From a checkpoint of a small transformer trained on Wikipedia.
Training: a variant of Adam for these matrices, 421M tokens, 6423 steps.
MLP neurons of a small language model. Each row is named by its layer, matrix (gate and up: input weights) and neuron, and shows model dimensions 96-223. Each number is 128 + 32 x the weight over its row's rms, rounded and kept within 0 to 255. A neuron's up and down rows have the sign that makes its largest values positive.
After each neuron's rows, "fires on" lists the tokens most often at its 100 highest values on Wikipedia text that the model never trained on.

L3.gate102 [129 135 156 125 128 104 120 157 139 128 134  89 158  84 109 156 104 120 161 155 127 113 151  94 150 142 119 176 107 157 192 166 148 136  86 116 148  94 162 110 156 148 149 164 138 175 100 116 164 116 167  87 151 148  88 147 127 165 135  78 127  62 210 118 105 147 187  60 168 158  89 142 156  83  95 130 125 159 127 115 135 168 140  88 136 139 184 137 148  79 123 104 196 103 140 169 168 150 145 135 141 148 146 168 129 120 137 105 103 154 156 208 101 108 183  99  96 118 112 174 162 122  83 118 119 167 168 148]
L3.up102 [120 117 172  88 129  66 135 116 184  71 100 144 132 121  71 128 134 157 147 135 181 165 126 165 144 147 197 142 103 150 153 178 201 195 128  75  85 105 183  72  92 112 170 170 120 115 117 132  89 104 130 111 137  97 114  69 126  91 148  92 136 141 173 149 141 114 109 109 167 193  52 104 108  69  86  72 142 102 135  84 111 121 111 124 117 148 144 171 140 101 141 124 206 139 149 116 169  47 123 147 189 153 152 152  95  38 147  81  84 127 161 182 159 139 144 108 126 117 141 130 146  98 124 180 123 152 127 129]
fires on: " is", "very", " it", " was", "ets"

L7.gate219 [ 93 154 135 122 142 163 103 162 116  98 174 130 118 139 112 118 109 128 102 128 139  94 128 111 129 103 108 127 135 131  93 106 136 127 125 196 106 133  99 121 160 107 135 166 158 143 138  93 129 141  63 195 111 114 157 117 157 173  91  85 157  65 124  99  62 104 133 154 160 118 113 144  95 157 156 152 126 134 147 164  89 118 196 111 200  86 142 131 151 129 157  66 193  84 202 118 129 102 110 158  88 152 160 142 169 141 144 142  70 183 138 151 182 116 128  80  92 115  95 176 122 184 143 103 135 146 144 125]
L7.up219 [ 91 171 112 168 165 150 163 135 155 148  81 145 153 169  79 130 112 185 110  83 184  82  94 120 145  98 177 136 135 157 143 148 115 151  83 124 159 172  95 176 105 155  80  57 113 128  74 127 173 121  94 174  86 106 114 146 165 135  97  80 141 129  54  98 147 120 139  87 175 183 105 108  92 135 119 123  91 156  56  87 142 127 110 143  84 148  72 152  97 144 113 145 104 175  86 210 120 156  78 113 136 130 132 109 163 132 118 155 120 153 115  99 119 131 177 132 117 150 121  96 156 136 147 133 146 107 106 159]
fires on: " F", " A", " ", "-", "et", "d"

L5.gate166 [137 157 125 116 115 102 139 130 111  68 166 168 147 142 148 162  61 113 175 107 150 130 133  86  91  61 113 146 135  88 196 169 106 118 102 107 140 103 189 143 115 143 115 121 168 152 183  94 169 139 137  76 190 156 150 111  83  94 161 174  95 137 193 111 169 138 105 195 136 141  96 189 154 174 155 105 126 187 135 170 132 133 125 135  96 108  61  93 134 102 104 137 148  85 131 157 140 115  98 158  84 113 108 146 120 111 147 157  92 114 104  51 134 145 168  89 165  89  69  96 124 118 121 125 201 121 167 114]
L5.up166 [ 88  89 107  66 103 163 109 148 100 114 128  92 118 153 115 164 159  96 134 105 111 157 156 139 105 140 132 153 126  62 152  64 165 126  87 123 150 104 137  89  32 142 107  90  83 140 126 135 157 119 124 105 164 117 118 115  66 160 145 156  74 105 140 116 102 135 105 131 123  75 157 106 127 148 150 135 128 116 133 117  69  97  98 147 195 143 144 126 148 143 112 117  40 132 189 115 105 126  83 119 127 134 122  85 123 146 155 123 107 147 201 112 104 162 241 127  83 125  91 172 180  86 143 156 149 156 158 173]
fires on: ".\n\n", "."

L5.gate120 [ 77 114  77 108 117  96 139 179  94 123 181 120 110 149 130 165 131 167 138 129  59  93 116  76  86 170  94 129 106  64 176 155  54 114 100 154 151 130 129  87 116  52 165 166 116 112 127 136 122 137 173 127  88 199 122 105 114 103 173 150  78 157 136  87 139  96 146 170 131 161 152 146 121 138 125 131 139 212 168 137 135 110 158 149 134  56 132 170 121 152  82 164 101  72 116 135  90 122 117 119 117 157 128  72 129 138 139 167 130 125 141 109 161 121 134 108 127 140  89 159  99 139  97  70 156 140 128  82]
L5.up120 [ 78  85 138  75 128 168 125  86  99 135 144 114 145 154 115 159 109 180 124 113 148  99 148  40 142 116 135 119 140  70 156 134  97  17 130 155 149 146 119  70 165 137  76 156 130 101 140 112 155 145  68  85  64 186  91  91  79 119 166 142 136 149 137 111 136 103 110 142  88  67 107 128 150 140 113 152 101 141  94 179 128  87 146 102 170  85  96 108 113 138 154 180 110 109 162 133 141 137  82 160 123 125 157 101 160 108 172 119 143 158 128 212 212 174 152 128 126 173 101  90 170 205  74 111 169 142 138 139]
fires on: "est", " north", "outh", "ast", " life"

L7.gate29 [ 89 114 177 159  82 154 123 189 163  53 175 114  71 153 133 108  97  90 135 138 154 109 127  81 128 140 140 142 154 139 105 128 171 132 110 168 189 141  79 193 139 150 184  83 139 135 135  76 152  89 125 137  91 155 209 149 148 150 120 106 153  96 119 137 111 120  90 161 151  73 107 181 115 125  73 157 163 126  93  77 126 158 150 124 129 162 103 139  94 105 197 107  98 164  91 116 120 132  89 168 128 135 147 114 154 169 111  87 117 149 119 154 171  93 125 119 131 154 106 138  96 148  80 128 140  87 141  99]
L7.up29 [ 74 136 114 134 145 175 159 184 121 100 143 124 134 106 156 108 216 132  63 144 134 120 112 113 128 136  77  81 133 127 142 106 122 155 148 186 109 178 115 252 138 108 145 154 133 129 140 164 210 118  87 158 114 152 167 122 115 119 113 156 113 126 163 131 147 122 124 116 142  83  50 160  74  55  92 159  95 139 143 112 191  99 122 129 113 111 114 154 124 121 117 122 147 194  60 137 142 155  91 115 137 158 116  77 147 113 128  78  97 112 117 115 186 115 110 108 140  90 103  84  96 102 109 139 118 133 148  87]
fires on: " S", " F", " T"

L7.gate161 [116 128 117  92 130 134 133 213  62 109 209 101 111 104  93 148 105 120 113 129 120 105  92 158  80 153 152 158 149 119 178 183 118  77 114  76 119 116 133 160 176 147 149  72 160  97 134  83 159 138  93 139 119 105 129 199 147 135 143 160 143  87 240 140 167 192 136 158  85 107 128 148 121 127 167 156 120 113 126 138 116  71 108 176 115 132  86 110 107 103  92 125 210 125 133 161 150  79 159  47  56 104 142 154  86 176  88  94  84 144 110 132  94 110 175 120 155  74  93 110 136 131  88 139  94 105 179 143]
L7.up161 [140  95  85  70 177 109 139 196  68 131 138 102 134 136 128 224 132 104 121 160  95 124 148 155 101 113 125 121 141 134 137 115 159 124  96 129 124 143 189 137 145  93 115  74 113 155 151  79 150  80 154 136 142  86 143 221 127 154  88 194 155 160 160 109 161 159 134 155 120  84 140 114 131 153 123  88 113 130 123 109 127  55  80 168  87 119  95  70  95 113  96 155 127  72 106 138 146 104  83  97 100  85 134 118 117 107 120  47 141 188 108  99 100 164 158 169 130 106  97 124 118 154 187 124 153  88 183 107]
fires on: " his", " His", ".\n\n", "ed", " her", "aged"

L2.gate188 [161 152 100  83 121  85  89 148 112 167 130 176 149  67 107 119 113 143 133  73 108  92 156  96 159 140  88 123 171 147 203 144 184 113 133 103 124  92 150 108 187 165 134 140 131 151 168 155 132 104 113 142 142 132 108 151 166 178 136  56 172 168 107 137 108 140 142  66 141 119 157 233 149 153 137 121 176 165  82 159 134 132 113 156  60 106 196 139  85 125  88 141 158 198 144 179 149 114 134  97 177 165 107 199 104  75 140 132 103 140 107 140 209 126 180 194 125 139 125  66 159 143  88 154 109 125  70 148]
L2.up188 [142 125 117  87 148 137 117  65 121 164 150 100 129 110 164  72 134 185  83 160 117 141 125  95 147 155  98 136 188 199 119 128 155  84 104  73 118 113 113 114 196 124 137 146 137 151 150 120 124  78 121 120 109 150 104 179  83  90 176  80 105 161 110  99 153 106 102 154  94  81 105 156 145 160  76 151 107 149 107  93 153 139 130 163  97 198 140 122 107 147  78  96 107 125 126 175 165 149 138 183 107  76  75 154 114  96 153  71 126  96  99 140 141 170 155 181 174 146 164  80 170 105 152 164 200 110 105 137]
fires on: "ition", "s", "inal", "ics", " –"

L2.gate55 [119 131  73 119 124 161  99 113 166  83 167 148 135 111 136 180 163 221 105 137 168  96 151  93  78  74 112 172 144  97 183 168 155 143  93 107  98 123 137 167 147 124 132 101 124 122 117  83 165 126 105  98 114 100 130 145 141 124 132 133 108  78 150 138 122 197 166  86  78 143 148  89 187 177 141 141 160 106  98 126 156 166  97 161 148 109  80  58 182 118 159 179 171 138  76  93 107  86 192 147 130 137 145 138 133 124 179  84 174 138  84 111 166 133 123 143 146 164  75 158 120  95 164 162 173 144 165  90]
L2.up55 [160  97  98  92 140 140 133 160 132 123 185 131  92 132 130 179  63 195 171  97 188 125 124 118  99 146 102 120 118  78 128  93  67 168 151 128 131 135 142 173 107  97 173 122 130 128 115 139 149 119  75  92  33 146 109 143 181 176 129 127  99 137 122 120 103 134 153 111  89 125 206 125 127 149 125  95 128  98 132 172 125 196  92 124 112 143 104 135 107 176 127 125 168 175 110 152 126  85 150 100 168 127 100 124 119 140 127  76  99 124  93 141 136  90  94 141 117 121 138 116  73  94 101 140 137 158 112  26]
fires on: ".", " ."

L3.gate282 [ 96 111 111 119 143 106 148 171 104 169 125 123 145 168 149 137 104  70 154  99 163  98 131 134  86 119 103 124  87 107 160 149  98  56 142  64 166 146 217  73 114 149 168  92 132 128 106 112 205  71  60  93 103 140 133 154 131 125  70 130 153 103 157 104 113 167 108 124 109 171 102 167 180 130  77 122 168 162 157 129 159 172  82  89 108 157 139 146 152 184  88 138  96 124 127 153 110 107 125 168 148 124 158 103 112 131 149 116 173 127 143  85 179 141 154 160 131 147  77  98 145 142 129 102 152  51  97  58]
L3.up282 [ 96 117 142 125 124  88 154 120  79 106 122 112 133 155  93 181 128 169 138 123 118  99 108 159 161 137 151 135 141 105 127 134 143 132 108 108 163 130  84 134  52 125  96 144 154 150 142 107 102 129  77  64 105  41 137 168 138 109 156 130 151 125 131 180 105 135  47  65 141 189 115  80 114 157  68 108 193 143 120 142 112  95 136  83 136  96 188 132  66 110 120 129 150  63 186 135 176 122 178 165 120 112 183 134 109  71 132 108 106 108 128 125 120  94 127  99  86 146  76 142 120 119  36 111 182 138 153 151]
fires on: " is", " a", " an", " was", "born", " born"

L2.gate255 [131  74  73 160 134 125 159 155 127 125 147 152 157  95 160  60  77 175 132 109 154 145 106 173 149  57  73 165 161  68 116 172 117  84 175 122 121 144 125 139 102 172 172 141 149 156 113 132  81 107 115 168 160  87 151 158 168  96 125 119 131 101 126 146  92 172 171 121 159 138 138 124 146 134  83 189 141 153 160 156 112 157 138 109  99 167 152 131  84 157  47 103 119 138 154 103 112 150  99 138 107  65 105 140  98 125 151 203 145 154 151 200  49 100 177  92 135 107 148 128 149  63 176 155 152 129 118 147]
L2.up255 [123 139  76 129 154 154  98  65 146  85 147 175 133 110 134  89 100  87  88 197 138 114  99 106 173 127 112 116 175 142  86 109 147  82 152 117 101  61 167 123 127 144 162 102 128 131  72 140 125 120 162 199 105 166 149 141 133 110 126  83 126 136 158 106  73 206 165 150 131  87 110 145  82  90  88  96 162  95 120 143 188  83 197  98 105  98 114 146 155  92  92 148  92 182  78 156  86 160 145 156 133 101 120  93 115 111  94 197 144 131 161 144  95  67 145 104 137 143 180 168 183  93 105 131 146  77 182 139]
fires on: "ag", "ust", " Y", " tri", " pe"

L5.gate19 [ 86 111 183 101 166 129  80 140 127  60 102 156 161 138 126 183 140 154 154 167 107 117 145  65 120 117  67 120 104 119 176 166  79 133  90 124  91 127 140 145 131 112 144 150 123 112 106  95 120 145 180 154 108 154 105 146 190 133 148 128 103 113 120  85 154 135  89 138 146  64  81 120 126 111 166 197 102 116 140 157 168 104 120 130 137  98 119 146 124 112 134 143  82 175 129 155 123 121 111 152 106 126 148 134 161 127 131 148  68 152 131 171 178  81 147 100 157  98 158 146 128 170 167  99 185 121 179  88]
L5.up19 [136  77  64  99 121 127 134 137 139 137 117 110 118  79 168 152  93  85 171 120 162 142 143 118 103 116 153 104 119 150 184 152  77 119 104 104  92 125 121  57 119 115 118 140 116 143 165 113  85 140  97  75 108 114 166 125 123  64 152 129  94 158 111 123 140  95 110 110  41  95 165  92 145 128 188 132 138 124  56 174 141 113 154 158 135 152 129  81  90 128 125 162  55 155 134  94 137 132 105 154 140 165 118 117 158 116 165 159 100 101 130 157 135 177 110 101 103 130 137  89  94 187 210 105  93 124 190  85]
fires on: " north", "outh", "est", "ast", "astern", "th"

L3.gate161 [129 158 122 150 135 165 117 146 101 108 128 171 133 123 145 166 127 109  91 155 109 160 146 146 176  97 146 138 172  73 151 126 151 126 108  63  88 148 157 111 104  78 100  53  83 112 198 147 146 135 154 106 132 135 129 128 124 161 133 136 100 164 158 150 178 141 134  99 116  84  48  95 108 118  84  87 124 108  84 104 164 116 170 139 126 126 171 118 109 104 151 126 172 176  98 166 114 131  96 152  62 102 123 157 121 118 121 119 114 177  77 114  58 172 141  99 113 172  62  79 135 131  63 158  71 122  97 154]
L3.up161 [106 130 123  72 137 160 161 147  62 128 146 170 103 148 133 144 156 181 111 128 145 159 148  88 152 129 153  73 183  76 106 146 121 123  95 126  94  95 173  83 110  63 130 125  89 111 176 119 192 163 141  99 174 139 106 206 117 100 170 124  99 172 126 129  86 157  69 197 124 148 140  90 116  86 102  81 134 147 140 149 137  71 125 176 125  94 152 151  94 171  64 117 147 138 186 102  86 144 123 142  92 110  99 148  95  82  93 134  91 146  92 135 106 118 141 136 129 137  92 141 110  88 109 161 138 167 171 141]
fires on: ".", " July", " June", " March", " \"", " years"

L5.gate36 [111 100 149  94 126  69 108 169 104 153 151  47 158 143 177 118  71 117 132 111 114 120 117 185  82 124 139 145 196  97 131 139 155 105 109 144 127 167 106 183 133 112  91 132 176 120 124 125  95 189  80 153 102 144 105 136 146 179 176 169 127  92 127 156 141 122 113 146 176 181 116 135 111 152 159 162 138 131 104 147 128 170  62 132 114  62  85 165 139  57 143 143  96  55 127 102 182 133 151 125  95 117  97 104 106 124 188 155 118 101 117 130 141 114 145 131 161 187 123 120 139 108  58 118 110 146 118  83]
L5.up36 [165 138 109 139 100  89 177 166 124 137 112 129 135 143 139 172 108 100 123 143 123 176 112 115 181 112 101 127 171  75 143 136 128 131 166 174 156  79 113 147 119 142 172 134 122 244 128 122 120  54 145 156 132  94 107 147 180 188 175 167  48 135 193 146 151  59 113 135 129 113 112 105 157 166 154 108 183 142  70 154 100 162 129 119 137  95 187  79 170  99 117 105 102 100 165 115  95 115 155 118  81 133 156 100  85 126 182  97 105  96 119 163 116 124 187  83 136 163 109 139 163 120  99 149 150 108 108 163]
fires on: ".", ":", "|\n", "}", " that"

L3.gate206 [145 117 121 160 134 105 111 102 160 116 157 117 140 138 139 125 128 155 148 116 149 112 182 116 154  83  86 139 137 120 153 141  91 146 108  72 187 138  95  84 109 180 175 121 203 123  78  81 109 159  95 113 134 186  96 137 176 159 114 176 113  37  35 110 102 151 129  78 105 144 115  95 127 145  90 128 125 148  90 137 197  66  93 118 138 115  88 147 137 210 179 182 140 108  98 143 198 134 152  97 104 114 156 105 125 153 145 129 140 167  97  72 164 125 179 127 142 101 174 149 156 130 143 122 144 120 123 119]
L3.up206 [170 116 113  97 168 147 122 103 160 142 126 120  95 186  93 167 161 186 138 133 119 151 115 155 178 113 129 133 128 126 166 134 117 182 131 103 159 146 130  92 135 166 221 145 166 124 124 108  89 143  85 131 101 186 130 112 121 118 140 148 137 137  98 180 121 152 134 135  99 104 170  97 114 159 131 111 119  65 173 155 159 126 112 107  91  76  96 152 125 140 223 163 171 122  89 131 178  69 169 163  71 172 128 130  90 126 113  78 155 121 141  89 154 147 170  64 161 131 142 172  95 155 219 111 143 140 147 149]
fires on: " the", "'s", ".", "P", "ian", " |"

L3.gate36 [143 128 189 150 142 159 121  70  84 123  98 209 135 172 127 108 143 160  98 151 149 101  98  76 120  95 110 186 110  81 152 139 147 124 112 106 136 162 137 147 112 167 140 150 123 140 115 119 162 126 214 146  76 128 144 112 146 148 112 111  51 133 152 125  41 111  68 122 154 124  76 112 100 169  97 118 105 119  44  64  93  89 128 115  92 113 167  99  85  58  90 167 166 142  84  94  90 163 175 151 185 129 127 141 164 135 156  58 148 152 161  98 122  86 173 100 161 160 130 159 151 129 136 134 148 132 127 164]
L3.up36 [114 128 136  49 159 116 140 128 123 129 173 146 154  75 153  84 122 136 137 116 168 147 146  99 127 109 108 158 116  69  91 144 118 136 137 121 144 196 134 142 177 118 165 143 126 140 168 156  61 127 100 134 139 122 116 186 135 122 120  95 101 157 141 179 185 131  81  97 121 116 141  75  96 158 124 168 120 123 176  91 154  82 125 110  79 160 174 117 123 140 131  84 144 118 110 142 102  83 104  42 152 168 162  76 141 148  85 107 161  76 146 140 191 118 147 125  78 109 122  82 138 177 159 123 158 100 144 125]
fires on: " de", " f", ",", " it", "ank", "h"

L2.gate87 [143 145 129  86 145 161 137 129 119 171 176 194 139 145 138 146 113 128 107 200 159 114 148 196 154 102 102 128 235  97 112 138 137 171 156 119  83 127 137 198 110 112 141  93  95 231 126  90 105 108 134 131 145 130 133 117 130 114 114  93 126  74 163  95  97 156 118  84 131 137 111 108 110 121 130  68  66 129 101 106 151 129 123  63 108  79 117 106  92 136 135 136 132 143  30 192 171 160 157 108 101  95 158 113 111  94  84 132 119 109 110 135  80 110 139 137 114 158 142 100 147  88  47 160  62 123 157 143]
L2.up87 [111 122 147  97  85 163 108 148 126 102 131 164 101 117 142 108  99  81 148 121 177 139 135 162  96 165  99  93 122 127  69 142 164 138  92 106  92 122  81 101  84 121 153 131 160  99 130 131 117 107 175  62 136 146 125 122 119 195 127 104  42 174 143 147  97 204 109  83 129 156 128 123 114  98 156  82 185 100  95 175  69 150 122 104 123 184 180 181  99 137 122  85 127 188 128  98 131 134  70 129 162  90 159 168 147 114 104  83  76 149 129 142 144 117 142 132 155 111  79 118 122 136 115 177 114 158 105 144]
fires on: " served", " is", " was", " only", " won"

L3.gate41 [184 201 174 139 148 189  87 148 112 144 142 113 155 161  88 126 115  36 133 186 129 158 167 117  69 173 100 129 134  73 105 145 103 178  54 122  94 158 122  47 219 164 126 142  81 133  89  78 181 112 125 115 124 138 100 104 144 142 140 137 161  96 183 145 149 126 161 123  86  80 142 150 124 196 197  99 110 159 149 141 133 145  91 163 154 107 145  96 157 128  75 119  49 161  64 130 117 146  99 134 145 112 141 125 135 162 163 113 110 112  94 148 127 126 151 137 169 125 117 157 112 122 173 122  90 183 183 137]
L3.up41 [149 141 136  81  85  79 147 102 108 148 174 215 139 139 114 123 162  64 104 115 137 142 177 182 161 103 113 135  77 206 110 108  78  74  71  83 161 169 132 116 137 143 144 118 134 131 118 133 140 137 108 122  98 127 100  91 113 144 129 130 137  48 119  99 153 108 129  93 155 136 108  47 133 183 118  92 173 153 174  44 157 211  79  69 131 135  97 109  87 151 145  84 152 127 104 159 131 106  82 199 177 119 115  92 136 103 103 155 127 140 165 156 148 169 189 141 121 145 146 135 166  91 173 132 125  91 164 173]
fires on: " the"

L3.gate109 [161 159 149 127 158  94 103 121 138 200 110 117 132 133 175 142 106 133 175 154 146 142 185 104 120 201 176 114 165 136 112 114 117 107  90 170  53 130 113 104 112 148  85  83 113 128 128 149 140 130 167  95 114 157 101 108 143 138 105  82 134 123 196 115 225 149 186  87  72 147 108 149 160 111 100  92  69 131  86 137 185 107 103  33 160 132 186 134 119 117 100 164 103 153 142 123 160 164 158 121 145 132 135 151 166  86 112 112 135 118  98  93  81 161 130 147 130 199  87 134 112  83 169 144 129 133  78 146]
L3.up109 [160 110  97 163 108  84 103 149 105 189  94 140 151 153 128 166 107 169 190 134 148 114 143 189 157 179 201 103 159 118 149 143 206  55 127 183 144 110  97 128 112 127  42 112 107  87 157 132 113 145  80 179 126 136 161  81 110 142 140 113 158 163  87 146 146 124  68 162  92 166 148 154 171 175 146  83  95 103  92  96 116 146 157 118 122  83 155 129 128 122  77 143 104 117 114 103 136 160 163 144  89 109  97 169 185  74 180 163 103 125 117 153  71 137 104 153 129 173 114 162 105 149 163 140 102 135  71 148]
fires on: "-", ")", ",", " -", " –"

L2.gate161 [192 167 170 165 149  98 108 120 120 145 118  87 150 148 149  95 131 101 116 153  86 133 153 161  93 104 156 186 153  94 103 106 115 159 103 112 150 117 159 116 154  99 153 114 160 154 117 151 146 123 158  42 136  89  67 188 158 148 107  82 110 175 165  96 221 117  99  77 122 132 116 146 189 133 153 142 104 104 120  98 131 115 201 117 122 142 181 107 153 178 159 124  82 144 107 135 172  96 152 156 149 136 120 128 167 113 156 172 118 100 118 106 122  94 144 113 166 129 134 107 139 126 157 131 157 139 141 101]
L2.up161 [120 105 195 190 115  99 110 164 159 123 170 178 110 157  97 164 124 127 112 175 106 133 106 153 131 139 157 128 152 143 129 205 168 149  63 111 128 155 102 125 105 130 103 186 111 156  97 134  85 103 149 129 165 121 142 149 150  79 165  66 136 139 137 105  90  89 130 138 184 118  81 123 190 171 114 175  99 114  76  75 114 194 129 178 121 102 146 157 106 126 135 149 134 113 131 119  73 141 174 138 186 124 133 109 132 132 158 139 150 149 133 111 190 139 157 134 150 133 162 144 182 114 148 127 125  88  91 109]
fires on: "-", " [", " ("

L3.gate306 [139 120 151 138 113  99 107 109 145 128 115 179 135  82 111 187  90 155  92 142  57 105 164 115  81 120 154  90 156 150 105 140 104 135  41 119 128 118 129 172  92 171 182 113  80 131 151 146 125 107 136 147 124 158  13  96 138 222 142 147  94 120 120 130 130 138  99 155 105 160  39 151 105 119 126 135 175 111  98 142  89 124 116 117 129 110 151  83  62 135 130 175 102 137 167 116 172 127 116  94 152 132  87 102 116 124 113 108 147 185 143 124 156 121 145 130 156 185  96  31 169 139 150 140 184 141  81 138]
L3.up306 [168 140 206  70 161 127 169 157 130  92 100 153 113 159 138 162 107 118 115 152  94 127  91 112 104 134 119  75 153 162  88 159  94  61  98 171 126 112 176 124 106 130 168 139  86  88 159 112  90 132 117  95 153 151  52 166 157 115 153 131 135 180 104 132 112 107 161 112  46 107 102 112 108 161 139 158 124 140 115 103 113  97 131 182 162 159 205 148  88 133  94 128  92 121 137 142 122 122 140 133  82  92 117 119 160 118 179 134 108  99 168 122 139 135 151 186 134 106 163  89 148  81 118 111 204 135 108 144]
fires on: " first", "inal", " final", "ics", "\"", " second"

L3.gate274 [127 155  75 143 165 148  92 175 161 203 140 106 137 106 151 121 109 102 181 145  75  99 119 137 117 117 109 215 132 108 179 128 151 100 102 115 143  90 187  85 153  79 160  89 149  82 128 112 124 119 117  82 148 136 108 134 124 143  80  83 138  76 160 105 133 157 111 139  99  97 108  91 162 126 119 139 117 125 135 122 134 118  98 107  99 130 173 161 164 154  92 107 131 123 115 110 202 164 171 113 109 122 168 124 118  92 107 119 129 175 144 168 187 112 100 154 136 137  89 106 161 127 143 137 139  44 147  69]
L3.up274 [ 97  98 139 107 118 136 123 114 124 120 119  99 127 126 140  97 144  51 140 168  84  90 114 115 116 129 194  78 136 109 122 113 136 116 120 171 112 124 139 121 115 109 110 102  94  52 162 151 146 148 154  91 115 133 140 168  80  95 161  94 125 178 168 110 105 125 110 162 112 111 166 120 105 129  50 129 146 117 112 155 133  74 103 128 132 162 211 142 108 122 126 146  86 153 145  89 148 117 130 146 154 175 150 102 105 129 140 158  42 199 121 180 100  84 112 127 167 116  71  94 171 138 146 122 112  93 102  91]
fires on: " r", "re", "av", "all", "s"

L7.gate40 [ 70 155 156 183 157 125  56 125  92 112 171 164  79 138 182 183 161 145 174 132 128 108 119  74  75 100 131 102  90 131 108  53 155  91 113 109 105 140 115 195 122 174  98 122  89 132 124 126 173 119 161 161 158 117 169 223 132 170 109 116 147  73 133 105 143 176 135 153 165 114  72 127 156 115 107 102 152 142 148 108 147  85 129 143 141 165 165 127 106 115 149 124  82 177 141 162 122 123 118 113 138 129 127 105 106 172 140 124  58 102 135 164  82 100 147 118 139  52 125 101 115 189 152 108 146  64  82 146]
L7.up40 [139 118 199 136 144 143 123 139 136 137 156 101 142 141 132 130 114 122 115 186 151 128 112 108 119 174 102 122 153 109 134  99 149 129 125  89 120 112 157 163  44 113  70 138  95 153 139 178 147  88 143 133  56 142 148 123 142 147  68 129 125 113 146 112 157 118 139 137 164 160 138 148  72 117 111  71 123 149  91 106 156 170 167 131 113 116 147 127 116  90 166 100 161 159 110 150 138 164 143 218 143 129 143 130 153 171 158  88  83 140 155 171  78 116 173 113 154 137 182 121 186 128 144 170 104 194 122  80]
fires on: " S", " As", " I", " Is", "z", "ones"

L5.gate29 [124 191 105 115 164 112 144 169 133 142 188  92 134 162 121 121  88 154 189 131 160 105 159  99  87 101  99 189 174  95 168 127 147 106 132 148 156 195 136 131  92  90 131  97 166 143 119  90 134 179 165  84 143 135 106 168 141  82 107 120 129 110 117 104 164 137 147 135 119 119 141 185 163 111 135 122 100 166 126 166 115 202 143 104 152  56  69  65  89 128  95 106  84 108 148 144 175  96 157  90 105 171 137 107 133 157 111 147 151 116 117 120 177 116 139 140 121  86  94 141 157 146  88 143 167 108 164 120]
L5.up29 [ 80  74 112 112 139 132 141 127 151 152 114  88  92 119 145  98 146 103 130  99 131 134 125 102 172  20 147 159 176 133  95 107 157  70 101 107 147 152 113 154  55  84  96 181 185 115 148 129 122 119  59 114 129 100 184  77  78 136 131 131 153 107 189 143 142 150 152 108 145 114 133 125  76  90  92  70 139  86  57 154 103 123 186 123 130 130 139 153 107  67 165 146 108 167 152 149 143 109 130 133 177 120 136 178  76 181 118 137 186 150 117 151 131 198  70 120 109 131  66 127 144 122 204 167 120 145 120 134]
fires on: ".", "he", " mi"

L5.gate7 [141 132 128  71 142 164 171 179 127  71 141 131 143  95 172 169  58 154 125 138 211 129 160 191  98 123  83 137 168 131 125  73 170  71 132 188 130 169 172  88  95 129  88 128 123 125 130 158 136 113 107 132 132 155  82 168 139 149 128 138 117 159 138 125 110 173 123 134 133 185 139 110 110 140 127 118 176  98  87 117 135 154 131 102 143  98 131  73 117 139 102 134 115 134 152 147 177 124  94 115  69  99 183  82 142  60  93 114  98 141 103  82  44  82 118  60 129 137 135 115 169 115 124 153 162 112  74 142]
L5.up7 [113 115 133  90  98 168 156 145 144  99 161 133 146 161 159 140 139 137 122 121 195 122 159  99 162 120 176 131 194 159 173  66 120 138  54 102 112 117 171  86 115 126  69 155  57 142 126 172 177 127 128 137 161 134 141 165 125 133 128 108 129 155  92 172  98 165 103 162 110 139  97 125 100  91 111 118 103  86 137 149  81 117 166 171 154 106 181 130  86 107  91 167 148  92 148 122 112 143  34  81 144  81 209  87 150 112 131  72 116 158 173 100  83 144 152  74 124 176 189 128 112 141 210 150 191  95 107 102]
fires on: ".", "ilm", " a", ".\n\n"

L7.gate53 [194 161 190 127 123 162 116 160 107 102 119 126 128 102 184  98 158 145 128 150 137  98 105 146 155  93 116 130 163 133 167 119 119 159 144 111 130 179 169 135 104 183  75  73 203 123 118 114 142 149 164  76 125  85 102 130 160 145 143 109 133 146 110 129 149 149 227  97 134 135 156 121 202  95 182  90 143  61 139 112 118  48 157 134 107  83  94 105  84  94 121 109 115 145 148 118 197 156 126 102 107  55 125 134 124 172 105 117 128 192  69 112  80 125 148  74 114 138  78 131  71 149 202  98 125  74 146  79]
L7.up53 [150 166 172 129 108 138  94  92 132 129 132 155  96 138 114 117 157 104 145 115 117 146 121 127 148 149 138 106 149 117 102 111 110 110  82 144 113  95 179 146  99 112  89 153 147 151 144 153  44 117 121  90  67  86 129  85  91 100 131 120 159 176  84 126  80 125 168 128  85 131 134  78 156 119 132 162 133 152  68 140 142 148 183 106 117 175 218 169 171  58 139 122 113 158 136  81 136  84 117 111 205 129  94 111  82 108 123 136 127 132 106 129 130 108 138 111  93 117 111 155 121  98 192 147 121 156 153  83]
fires on: " em", "-", " Em", " rel", " F", " "